config = dict(
    num_hidden_layers=13,
    hidden_size=384,
    num_key_value_heads=1,
    intermediate_size=1024,
    norm_place='pre',
    norm_eps=1e-05,
    positions='rope',
    init_std_down=0.0,
    optimizer='muon_variant',
    learning_rate=0.0028,
    beta1=0.95,
    max_seq_len=1024,
    train_tokens=900600000,
    dataset='wikipedia_en',
)
MLP neurons of a small language model. Each row is named by its layer, matrix (gate and up: input weights) and neuron, and shows model dimensions 16-111. Each number is 500 + 40 x the weight over its row's rms, rounded and kept within 0 to 999. Numbers have three digits each. A neuron's up and down rows have the sign that makes its largest values positive.
A block is one neuron, or neurons of one layer that tend to fire together. After each block is what it responds to, as a language model described it from the Wikipedia text at the highest values.

L10.gate10:423445516454553425508530495465558511533469454419525494538493530522444502462564520438448485490494491481582500486546491463541548492548446485458519490509572569597459492531422524501406486492415566432571479535541499531511535510495544507438517512451445526500510538478482555474497471455584490518
L10.up10:466441559482562491498453501424467465441505484540450493501503536579458420446514451517530552496506509489526486548564517515478568475553533489530512450505623534536481439481491555526490543501486453516512490517501505548468538489519496524578481501470473530473522542504505447550467520509438482565
L10.gate85:511486552532531474425568496461501580572444493450511535509518564533544481539500485552564545445429499496477504508586503493506443516531512495514496466446509487494484521473484543520474496549562511461535438507542541453531504435495483451477493484508501522518509551561555507464455469507395544464
L10.up85:446441449508476510479516482446535495505483463438554562560492528553484443594585550449521526479493475501506455548501548500516519465538459437472568458489568469518539546504520451468483497416539497501523419516523519447402489546506528416534501507447474547499546569544557464483476528419514489472
L10.gate155:478522488493488493490530446477489500473441450508496502518500501566444476562489546499488535500528588515498419397529514502483501443550416462435539461553532505535553511434523585523523479512535513436530463490581527551490466450507491583477457529537457421565492499493519535490471503448574527552
L10.up155:514458564481486397482484524515521541572476457416496465553503554528483455432538483495456556470478480481522483574591471513485517512548451439480439489452475434486504593553565542575559505478428468497483549431488516515512565480507525529429530460523528492540444501459562476413438506533485513526
L10.gate190:482514541525543457505496467466533528492509558541532489533488520486439433548519548485520461569512572481516493471546522543477560452530481438453449495458450517507484546542507548539458491478482618491480472519508484437512464538467505498489481431481458463533584565552452476520465541470568555440
L10.up190:531511510518554467502513476488456571496517537453548504491439441526462484519528565449486504521496569500485477421558514508523530565554462482528505460443476483448403505581501560523478496439506516446461454468579511473541497465555525458422527521494443480471579555514545486491503541530536539453
L10.gate243:485583487573448542461531474467457525527415502475518508453564452482446462563478492491536486504534508529508531433483483521473467512544526405456563446474496487553572482452504503510491565443471449530481471467614449529539539448490434489544506517502427562519469535558531501503560551500536470486
L10.up243:469392404522519523536500521490506495446447517487490474497525527538383511433548457495505512527511491437487488480435472516534463505512442500513450561522540461540426525469545506569465568482542574499488495531476524577440436488553547501527475534473513388471509520509478391566519462470475500501
L10.gate510:500520501438564466516477493405471508519472525526562530384484588503406490472534554477540414489531500501499495553487488501457546537469481532506445504463438530511542499490568523533515487558446504511465570494457503490427512525443514467478512497490471526500524503506563475447521427469547497505
L10.up510:461497512447531478536494547450561461446485534517507519487602547505466534505527450463448496529420480476499537410543451506500441528555459524478532492537502489484482427444515500552483434541433517506489555507435483541473533546464507433469442493441527485516578507518492484526455487541516525446
L10.gate702:527562487469550518491505464540487485493503471393506537492492558587433470458508473453526369465454555497494530494501531536565561551478396549468510555484549553494439510527442558525579542522509439463511589463473548542455488464465563416501454566476516489516556492515507481491457524509506510489
L10.up702:492520466450557558490496508435501466517473476507574484554557564557469468467544426502517477458448523481514456451520536520519537557459418599515457497475573598525484463538457491528500538554476506506480542439492503474466513470567533432588472477481533486500464537555453491472501512501561452482
L10.gate958:529496517510519458506544516395469581536432449567521425483507534499514478462549486482510430435529527557508405477556455510554406540582479476464542490507436509473441515464481519511484510496546597529449467456563513410486419504500538422474493540523442533504541495471549493548545488440506507479
L10.up958:422472477501539453468560561482506546465482553482523484497457472434477534571527467473482559577435477440412544543504491527471519490469520515422453517495475562499519442412479512567450540495507479516462519573560504462486521494546500523573518489536462508493539497436464502461453493467512455468
Passive "be" auxiliaries. Forms of "be" (mostly was/were, also be, been, being) right after a sentence subject in narrative history, usually opening a passive like was demolished, was released, being deactivated.

L10.gate40:400475509485472434613479513562439548491521520426501487446527528477547480526496542543572543523406552472485448498539459575585447450501514429515451535483517516535468518533487549493532538488570523539529421508517498444477512473448498545457490537567529547555404486557519526458483520508572467535
L10.up40:553468489493491512459533452516503499515444505446488530424531515543509606422503545467520441511545518467523471428538453534451483536515388536468551477524485446416504522487478506472539493482531541432536456495471550436507475494524482488502497540484522535455421553468498504519512524486448496487
L10.gate118:458518509497505559478507558548446547473396495517461485528509490607502488538501516501459547505488567519477565555562487549503412502470450443494512458487491486533529572433468528446450481513493541491500501524463504440556499523488513535541495423526483523508564523501434520487530533510454533443
L10.up118:482541481420496501527492523483535530485458522519420522541516504517504517547457456430525506481460517477546490508469430539549428517494476412452437600539478458461506560464514495477507582487511516445519510548492510554457493499412500474525465475418526527507511546547472481515529527446506553447
L10.gate150:486624498491458446420518459464498480532479445458508527464590524496453452538546553491482447571526501565389467452493532457503398558511529463503591545549439506477509534488527513488589432466516488526466475544472469470470580462519527479529475547528552477502428468488560511505460468513548475479
L10.up150:468550589574472536584507534510477503522602540455499439487475546495495547475495466469522510523531532488529523564456585544539539446459519532533398413541508467452532511508562495502550581588416514470460496518371493506437490478513444472488503580451436539541445443489535506524478472484526471475
L10.gate260:516494534499563477550614530556447507562510487435406532476548489503517521507524461488515474537515485506548496468502467470474531474481566523487509488482552511499548517487494520539493590540457501495553442492532472421526512559489482487463518553583489488507512561453586577442510497472458486500
L10.up260:519503584402443530455513561493424460506501490536543519557486450552552521483443541509548469537513474461516441434510531448399499525489572424483510488513493477509497518538532568575367474450597542495492520505497465517551436426516536494529506437500521499554391513474521539489461459531474462545
L10.gate311:503521541509589500472541583448477535500452496498571527580488472482527526471529493442457522516466546497448552484524546548476483530466538496532497535520542529428559500518523543424531477492477470542563465451514457474547486488497497556519518526489534534518525542465533554435460545527478521518
L10.up311:510453464521578460534531521497500557527438466465443527453440501481509543436513573517463449539475504488510482470511503512547448502470510606476506617472462495455477516525553449458560497519494533489521511506540500446552470506528545465531503497574522503440512520482534482559463440548534426454
L10.gate370:549539492533511510524505491568543505573430568524579416550567525534515480485441530549457458497465564508470499455529491478444524499490432455514488523441493473574568432464527522505559483514524406518480443494575518510468429531501555532434552537458516495490521549509418505483490464468506447468
L10.up370:466518528522487419487495554463419460554480542578580491502542527547540512511499533464460521524472503480520539463470485444547561488485421535485491484481482506510497452447564499455487477462500514564498544502553545472490557489475530492530469505494477512482470489461530481533464563465537577433
L10.gate819:375538508430473510488523532533504502490550446475465463527480442506530493501493553490504467475493460519467407481591450444496420463543601509470469529422559506507521445538504487522464474517489524471543463436559533429496525501493445401546467585492491498444478528531504469557437441447503555440
L10.up819:456567503518510514506559486557486450563430473468480506505506507536552533450566525556472459450508502482577501534464481598515450472507568458489521523478470538469534497381540460492506551516542493532422477454532520552524454590526483498563511489483531487545486465420494600462492447534482508559
L10.gate878:407459531475520530540511477487514460515512435449528601495551538429417551468490534456464437497502535542417487488488567567530508569487497521458502531479513511446503525450554484510515535490482465488500439603490518474509565555477543487507483478504454489463500542537486477522509507503501547456
L10.up878:520531579460518491472558490507525493450481542515521550543547478506468551532519527506509467538457470523499570476490541546458480520532500488509590482492459467457441478508521595466552442578506478493467472554517489469475547516408553470485501439523550503504501525538472450516468534564492500487
Markdown table separator dash. Mostly the third hyphen in the |---| row under a Wikipedia table header; weakly also section heading words (History, Career) and "at the time of".

L3.gate300:488516516482521502552523515457582536470495488442454426541500468395551536459565560511514459490547475532476482495549447513512472462506508423545483502546470500424544555471529536524569570516555499573489526525569556485519460444521466500580475405578514455520496477447509482527388511471511533519
L3.up300:482499603490542376494464492500484582482532530497495499430553528536419479432472468502554530448560486437419500541499471509549468429390524502457564510452448554494514520507501563512453523555533490520444442488480534490458498486498580553543520419476450479537520575483522439549485506531416480535
L3.gate506:508481590526524507497514454536494634469503518577529491444556485513491535442502529468523498489496452459435517529514544525557543559508453541510412527539487429471465582552535509501586540483445576473519515487462506509484559509573517525497553464439513474545513509453465416480593549552435526520
L3.up506:560475523496490477552467475562565441462556435519499436512409569520472465632548572572462530437528507486546464461524503461472487485486509456495503482539494597446502467464398497454388520500546444504509548516490502432504517479537494491575523485522471552498477508558496524461461484491533516445
L3.gate681:413544599505509511536519414465491531455523554530428530559580555455486500484524525402428599488565470557515486483504472548522516519415465510512528509481513479528502510451472548489437549453510461488451580537496566440432505520522606524460534519567500452539519474528519516500507498510510529489
L3.up681:524530515487515545469522531581534499503502573507487548489536512463480427468492473450531550446594423390516558587448427512545523503493468475477453484517554445424509465527506469465433513551557513511520484452551502473497507477435452496517454493480539515513483466574486452503455533475525459504
L3.gate976:533543515489527488471490529443511482441433578488480486490461508504432412480393439521527526537526525488562508483504486446511436494459444473596526546482534555535519509480543544476474543537517542489488442512510582514479440521521443404498551489521442473529518459447493467560489458514461466547
L3.up976:432510534488517525489466539432551450427494506457485496500499513497483507510457514516545585491540518459477497502426455453511491542462466553559527549457525463452480456514468507475434451475570528541553457502541532530547464475529432536522491500468550471512554548458578504527548478480487497525
Table separator hyphens. The middle hyphen of a |---| cell in markdown table divider rows, plus rarely mid-word pieces like photo-g-raph or sq-ua-sh.

L5.gate681:470501578507438440474535512468536536467444489465490465596563495461543530479509540513468512450499507457462440506480433396485473505472446445481498441547530529517483460447447506513506484458500523491455538480494554473567513528471469520598475407541534482511588448504532562448476500490447517478
L5.up681:529506539473475483530465494549521455522539493557442471517496473460446458498530580499455542461520516522453437462500501498497482499534490528512413469531552497478527510494546541474524480434513470540523431528434470494534518483549545526543488508563499475527493596572474489511506413518470470546
L5.gate916:530571477452579538473517525503508507514498539504523546497543477435503456481443499493536500508526486505525550499451499514555537490459462520486507512454537530500532500428392543408558477488546529515525486472563489463516411456444455445539482530493452510533488465464492524465541446561505514490
L5.up916:488544534476501452570538456512494561473453525533467497464521430459470537487483559535501473534530502510458499517488506527458510461482482482468444510589504521527601487456507514420523539511520443517499507505440489501449541491560531494468491488478470522537505490451541513510427452445528520448
Table separator hyphens. Hyphens in markdown table separator rows such as |---|---|, also empty table cells and the first word of list or infobox items, like Website or Home.

L3.gate99:527509508564516455534508451456518562469562481468484497545597558417513510484569456575479532483424427452614452516501507461548508437408542512454464492535530543521450506496471507438448437532504525563456562503520506520544520470587505502497533489515478486465448522492572523485503557550417473448
L3.up99:444512514531492504479468470479570497499522497601455481501554536500407528535539507459470578510492432469438530460540468498462443443528447541458421525507479399485545489477492525562470505553576414539438494446487444575512519504436488450458540528495503446438498463481506563466521480486503585513
L3.gate152:509447562533486516506451472521526542556466507522494522500493533523423459555540503484583448446520514427539477473498469480507540519487482501485486624506533533531524536461440505489497565509425442501521482518447502564523522481470478571519492504468515517505485550490500576469519492480490604492
L3.up152:542508505607503516493472503440496465524493524529496459471524503466568542513524415518460476466547510509442511598460494499434506559454484466539553500516533466505516515478453550505551461570504552486433417530514470517503512536502487528489454546514529424465517472488525501449537527520517466458
L3.gate501:496503480478455547524518414476533472514483513442479503520477467541531445570529560429469560530481495542589470485500485491562528542454541409444525542532492428477510482503450435488522500563507509477478532459556497505466549495537528475542542439482452505472556495481543508529545525543531461478
L3.up501:538520567529508517471488521458544517519459465477514510550519528430495510445487489515554462487388516512499444482540529519527523486449486504517498504505498494512571466509514525435532460517478580474445532578511477569546519549560572505482481501488511566459514504498499504531501470476449469493
L3.gate709:469501533487442556479503426491474522481469510454466555494530470482541498512458463569480491475542540546582431459495492506437524504470524472491481492466524459402543513565447478529527485504512550468464476494540515530505466568491495512504562445403463493498511396506473442468547530490511519403
L3.up709:477459493567528533504458516571523450551398547542492480471623451534535545501524493468457479450501479444467505492475525584500508503616524436563595501416470491514431511484449476536616466477483491443510490510500453535453537544521491577464517508519450510521563443485461462568513476478573469486
Predicate after "took"/"was". Mostly "place" in "took/take place"; also the word right after a copula like was/is/were (also, a, considered, chosen), plus some mid-word pieces.

L5.gate520:511421519561511403477414498458505552466499459514478523447495496445520555519491454461427488481477524523433434504519577544449501444579471501511566468473530489421483517483517470526511495442516506476485510531485606496475486523445506493542525452498486517549542556475475441465454589455455585521
L5.up520:467477462474566519504513496576553487476508472522485445560518492603534470477481522500490529486489591509549479461465520495563504566498549483436455519592492472510587508494479561503507494494465505438500496514515517504504512495586527510493495526484526508540574509515498428536542503537504471467
L5.gate799:497510489490499488484557443479513474512505499475484553473574488579491510473525529451548465540501515546522499461513503537492548468513567490459496546462452484484458586506560491498526442477458523465546455468456503432483507490459495492507454508465495474486546523460535498540514473530503432488
L5.up799:494446504519549448518507434392568576478483556496453509487457465479483503428506553475501446483527496465448436514558476485509518532533428458458471469601458491486532481498503520458448459515502550533434533488448434545477502468567496478419458483512472469491525456542479497437520522497485475454
Copular verbs before predicates. Copulas and linking words introducing a description or category, especially "be" in "revealed/considered to be", plus "has been", "became", and "as".

L3.gate8:476501464511564555507516476580529483504431476520543506509513489532503523447534469485487503453528488490464462523483498528506482484584416439540480540463526525515393500508468475494446447629500489487525464487517476497449467537467502481557500479561540476515531478577437512460464610552503465454
L3.up8:419553477441531585462484476528469562478487452498472501491494424514476527559522533563483468491473518486541403507472538483522453508581552496553508532503500581409492527463434426513574493553594575463492479548482560555533466557527446482532520480470555517515552491503480430451538500493523487443
L3.gate253:505470521521477494486539493487435532532454438507473495519450513479515534449593509487506473408519497478511515492466509575479490507526465476469511527464478571441494488408530480548506470505558568527533562494501499591489460430499478491543517472507514597536536480556467476508531548499448550473
L3.up253:390448501455505494485494533519521480460502497558582498514466479482501543524532487511521513504527464551501446504466499501539479521520479441495532477552509484508514478457510435439444503529495456537491596477440487519453553520470498510522493485551473418531558511403449439460519511470470518449
L3.gate677:509523435528483538512505531483472503463546500512481529559507426457498543517487483567530411475511458484553523517468511481488504517475464467442492486589484498524481503510580528457493496510421504500535565463529481530465478461477473496532489446416547483544532501547489537444495506502517535421
L3.up677:509503503537453458464520570531523605517520442461546541512502455498466511462488438486501530453464467497482425510546446478487488553439447484516382418566544508537488495481465548483493474477519494479432536469539464492475525525464511512488447439468502504490496474474566502472577455504421569493
L3.gate980:484506480531471472480558473442448489576447528526510511545514497530533451449535487466441488501521442575522494474547491500489494508503485462524462553425489590499568441486480517531544521503479451486465527537417495488495520465454547498467454430476520539532440459432471534530517531451466515458
L3.up980:518561529511556451534517477508473514493415543563506590545503544481534462553484439548463536519508596575487493501482481479516481500481517559521590504455560467544417466528554514590539507484514548430513498541575480449511552402475564474454550469484444498537554448513501456473499501474485496432
Main-clause subject after comma. Subject pronouns or "and" that open a new main clause after a comma or introductory phrase, such as "However, it", "As of 2016, there", "unhappy one, and".

L10.gate313:481523457570442491476608478528500468540515559532413555459436493496485553548500537431557589518566456504501528533577478524545527435571520464519564516394506511465556514527514491542475533498471525492487462418461527523579540492521496503521523543493518495546490482563634515477549460477446421513
L10.up313:484478464473517459554510462490487506506447471485510572535487527552464525507525551574503531477582471493535528573586550550461445562531502408514541461444451455599391518416478558457505492509449469460525520518490510525487490502558500524518535483449483516534487481465574501505555400527511501544
L10.gate322:517431559418481497498489540546524573581427478486541506508469526502486495454562527490471537557524557485508500479467582532566499548488439460513407411463554527468484545569471502515473443490508451386527543468550527494453477526537528580495503475475410592439477440395509410461452518467540477477
L10.up322:606404566513512409526494494458448517513498440505486533518497491532482394530522550478487561473499482482493524460505516515507554473508598436492546493461512490546434461450506489505454544482486586503479546462453487380479484450517486519471453516484493516495503520564622581518506424489488446503
L10.gate384:500461485504499482506470481522494461454526528466502443491426478505495511488597461479498495561450457513508432525541579518476615473506444478549526502514547485514450476481535587585463565484451423409471536449526489506529474507536529564525469493541463478515556560483523485504546489530585430473
L10.up384:479519510523439475519502463534510482462483486520499473578503497498503559488521521482505539452507456511514476500544498494438562509406462469573484451599486508438506480504448559516487533525480455465550524526468516582407509517505548513473487422420527531544498510508555503511464499457543465479
L10.gate693:454484504432490579476509526496459490479459459470553489560500474514481536484498530421491537499457458523486479506589559494588467510462559518528470477526504452526579555558490463522474550566526538515541522392483523529532495474580515585556472467460408499473474461576443459504559458500494519472
L10.up693:454491570499446521506529504491525473520521433454501493469469494579482536526480505470487496517449492464473525536548538474538491526498445484491430491508514535515498489591414514464469528533436591455571560447536571480499491510513564509556532484448514495521531412584519471514468426509475488501
L10.gate743:489468524577470501471490514483517499514473433525491493493467527556489513504543529466467453577479502474555460500561458549554417485484532494486557443562536546478516543570552524510453460533511502481569511494561441508545467489535423492448445526491515512546469466527487449468474447517451484490
L10.up743:556526512416444535526551470503505460517520460583519512503500545446556493472473571520576551514468529511560508588539514489503468476539455498485496558506532507555501503510460550424450515478508577435557556424540510467538576508515523473568440501501503546519457523544486503442491450478568472492
L10.gate841:520449570492543454531531558488525459487527562510477452538480587433486535449469480456464552542438512487522485519568451504567482447510504497488524492533617478501479493473392523473534560442526532445503438500531495523554531527513469549504533532551513544461461527510448538532552437557486480480
L10.up841:518490455544530427520525478482522456521491526447529488468475552472498505574504588463477542510453543474538563529554510482492449535521546440505533565467523493487523489543514465608528533484455540482553547462516463492500521565509518465384557498399508523453499457498486483539523503529486462477
L10.gate869:514429563501435457447553433458480524452497545531490550414443586554479459528525558482518504436516475432564497490549487442550532517555511516458475482547535565582506506474407500489516467511450507494508466459440427460467451534544502520483538525462510493460472510529563419537532482499542526465
L10.up869:491432538529508445523489561496538483523516471531502535437421571483496558461526532438479511484548456538500473414440496503510412542508525483458478541485537521472499516527488432498565499481490515519496491544461510435497532488526520447485533441514453461502512468568548444558563461504481473431
L10.gate951:419524545426441507468561501476510535523477436486540573426520428425492467522484538483500494597431493487440489513532479519485491497487520515491538474504456491525576472475532468478504421609525498459547514421534586537493459474576485502436547467451462489505504452552527468469568442542444516417
L10.up951:452556510499538489488521477483477491543448486408490506515577507520447455490501528467541545464473504533454491578567498499524499496477514457543490449564455532468553455516551476535467475582491526523493524416441625528438476533548542558576528515532473463548512477487470446464549468513497598470
Auxiliary after event subject. Forms of be (was, were, is) right after a narrative subject, usually opening a passive event: Hankey was charged, members were wounded, Lukas is cured.

L10.gate60:516485521463569524534529491508480521529379483383515435497443495504533501455545510524460531474518501470463522488487471542550534500484488510526514446489441482512501499444528548494555437504481448520472448496421471548563482514538570527523533435526451475504525536515441486495508558464525586414
L10.up60:465527491484545471570470474503496490450483529529514438434567505472538468454467514602532423560469489408492562484531572527553580538459422522481499510510450497479505424444503498476458451462484546540524456510555458460539527556504484498477453521547518516543544507504424509418589461528513505557
L10.gate87:508530471479473546507509478539437599452421540485484506561485546482561533540489474503510460448493516479462478522562550519513497518475445479501472506454484542460489498458529547474499466508515473539472501440487563531558506517413505515506477472442555502460472495457530491477498474515469502476
L10.up87:479549517488478475460530484513474517497446577459483538509512537499547425416456456577469419449495562462492472475513439449572497565447486501503504554559497467500455428514433504449487413524526422541440523492494497482489492516439498482565410512481519498435477527447468584527495499520509478564
L10.gate168:462446476474506478516557441485521533525550369573537595477488429501560473364483499461462496549504513456472527521507618484447550581523536469455524457441520498479485408532452536545507520452531477450503490443502548512467557464420469491517467542503445532530477423488519529474509547493495467500
L10.up168:505571462477544543545514541477490519459481496486463483555399476575505540444509514512553480463504465464491493475499478515472518489597522525481502564546473490433446485452493491521513499536492549537462481496529528469508468492476491513460484481543500482553554478469471512408534491498471467499
L10.gate247:560550519541568497506556464482516515528445485489550440464490456499501606477489450496516513485481447468482515509497503545469438542530526450472493419440487474447511591567534482509478548531455547542522507446472529559565536519499546514434539496489470560527548549591486509484515520408511424532
L10.up247:574549473518463611482553532431505508490480562514480449487502513432488514527528520460537525457567500528561479512534484537494517575505482503536510501456513482554499506548429459516507468482506461628517499468480521606545499465472459541530568519495548506570457565539561508453518475467518529489
L10.gate276:476510551522541538508483517474483541445475585443384459450491481443501516545514515542519519458506468481519460457492470528516450464464556457502568541508430581567550476468477529498562466533486454528456468547484507469550483517496446531497523514526528517567508475477448531572480473455483455476
L10.up276:525507473510536502479425470545520464480472602496574530546539506434494571502503460494511506509389452505572560430484502401507510511522500434448514494543519545497482479501533517516479530483507466468526537498467539588447512459487509443544506390497554483435530563527461474469542586509467485498
L10.gate437:529548493527460548528509495484508552504422533467485493518432493455600499504418498504479574601505524422454554455529620532482483511517477525557435529455484449487423486434460466528595452478545445426446503455510526594519455469461501493487534498502450477479571457505521467534516477489470487551
L10.up437:520501513489553513515531464538389475493465527446487516477455562497574534519460534525562449530483512470495481514573595452504461464557469482463563495430477537532440472549529534486481524424499511513493454432474517522554484522484529437461520415523458494509506410550482530448508462500555498459
L10.gate708:553533528465444482469560582455544509507438497489507501466465467473554510536488518527544540471523528538463484519527511578536532508531449485497484546356542513437549550504554491458507461478555504521546534406595455576497539517468475476473501524554502509449520491458548522482459520474424593531
L10.up708:488606506424438530508460439421515560527497534431506517446497438479507518494457564529511496488553476487560565531489479476486433518511510501527500482481513511432496479474441528477455480433536459509518525502476527511507464524543427488509538515518483515466516480497454496529486513426454480476
L10.gate865:524561491504527531494527474517500478473523491528518520499515481483520482508445528508537505453597501472512491605466465479467529454541450459506551527587530526532548509490504548478522491512452447458497514441500441503486492578515473469571510513511540561490503610507477426473552590502476553489
L10.up865:424594497517503520514504463507579493496507531449496529577562430502484453534458474520417451538534472487523507472537474496517521437569472478453500524508444424534520485476479477467490552532445505517502568457534472493465478525556478457516458469534552522507545538446535527430457526509482521514
Classifying noun-phrase modifiers. Modifier words and word-ending pieces inside "is a / as a / the …" noun phrases that describe a thing's role or type, e.g. scientific research society, non-migratory, fundraising.

L5.gate270:451486559500561531570570473485526516512452552506471446455486553453499453488479472522543499465530483506470520516542559490595514459532513442460488487485517510531472495432547536476536548456561461478464488506552468462447525492501562520494482559517446567507535511483492537516570488439597482495
L5.up270:513482568606519529504522467506572565533454412433535524528470553436458424477470517461537507503474474519466563517499543492541539546451489460430479434431549469556439507441499469445494521463464518556526511459504505489438511501470545485466529537571480558476454474591465470513489535395577442511
L5.gate645:509500529513419454513510481449475643495544529538471513571520509514544516499522540479410438537456496537597472571494479491466511527436494472475484542446487506537452473471496478502523486538503498510562453496506478466534435466537486521583487442472466518511460546558460573462504477413605539526
L5.up645:518540555513450520489550564481538413509456573481514428496527497456524512536517470496585452511502529529509456514507511463524525503511386426508447531518499509543474489483542495495450498519471585472520551491471453505503499487467487458477600458529520612515481527525464519507508474534538524493
Passive auxiliaries before predicates. Forms of be and similar links (be, were, been, being, remained, was then, not) right before an expected participle or predicate, e.g. "were being produced", "started to be considered".

L5.gate410:490475466496445548458473444491544475510498532485482466471563483448471479437518576561448539454502568534506433457521523535511495416459569443428469533464452642502557538521489570500500470525391432559456479532527509474420560527450552541485537528554485492485482448459506511448493521541533522536
L5.up410:565497461537556512484559471527536533541463514483536501494471531520503415535502507488473566418480515551570479537565457488536497491531524508462516469419435544439568503494498506524534486519484449512461467495460552528488528462504639541481498504508482576558386462516520459431546519454506500499
L5.gate738:490436539529479528512510490525543531551466497517566514522525501496495451435519513522478438453507541497615477440536465488495466459524501456436538526530449533515491486483437534462474365533468448469493513436443623508454536426421520528535462496562551512464437477554550508526590495468490536490
L5.up738:504462591480525516460483489466462499510475556498525501560530520520447428435495500548519499437578512544546543495516534507423474508510552408548539557496454486506520549489457574499520533500459486452414539441532483516467542498460583507464499578530570494504479475495481434459535514520546502487
Abstract noun suffixes. Final word pieces that complete abstract nouns, mostly -tion/-ment/-age/-ity endings, often followed by "of", as in identification, detection, coverage.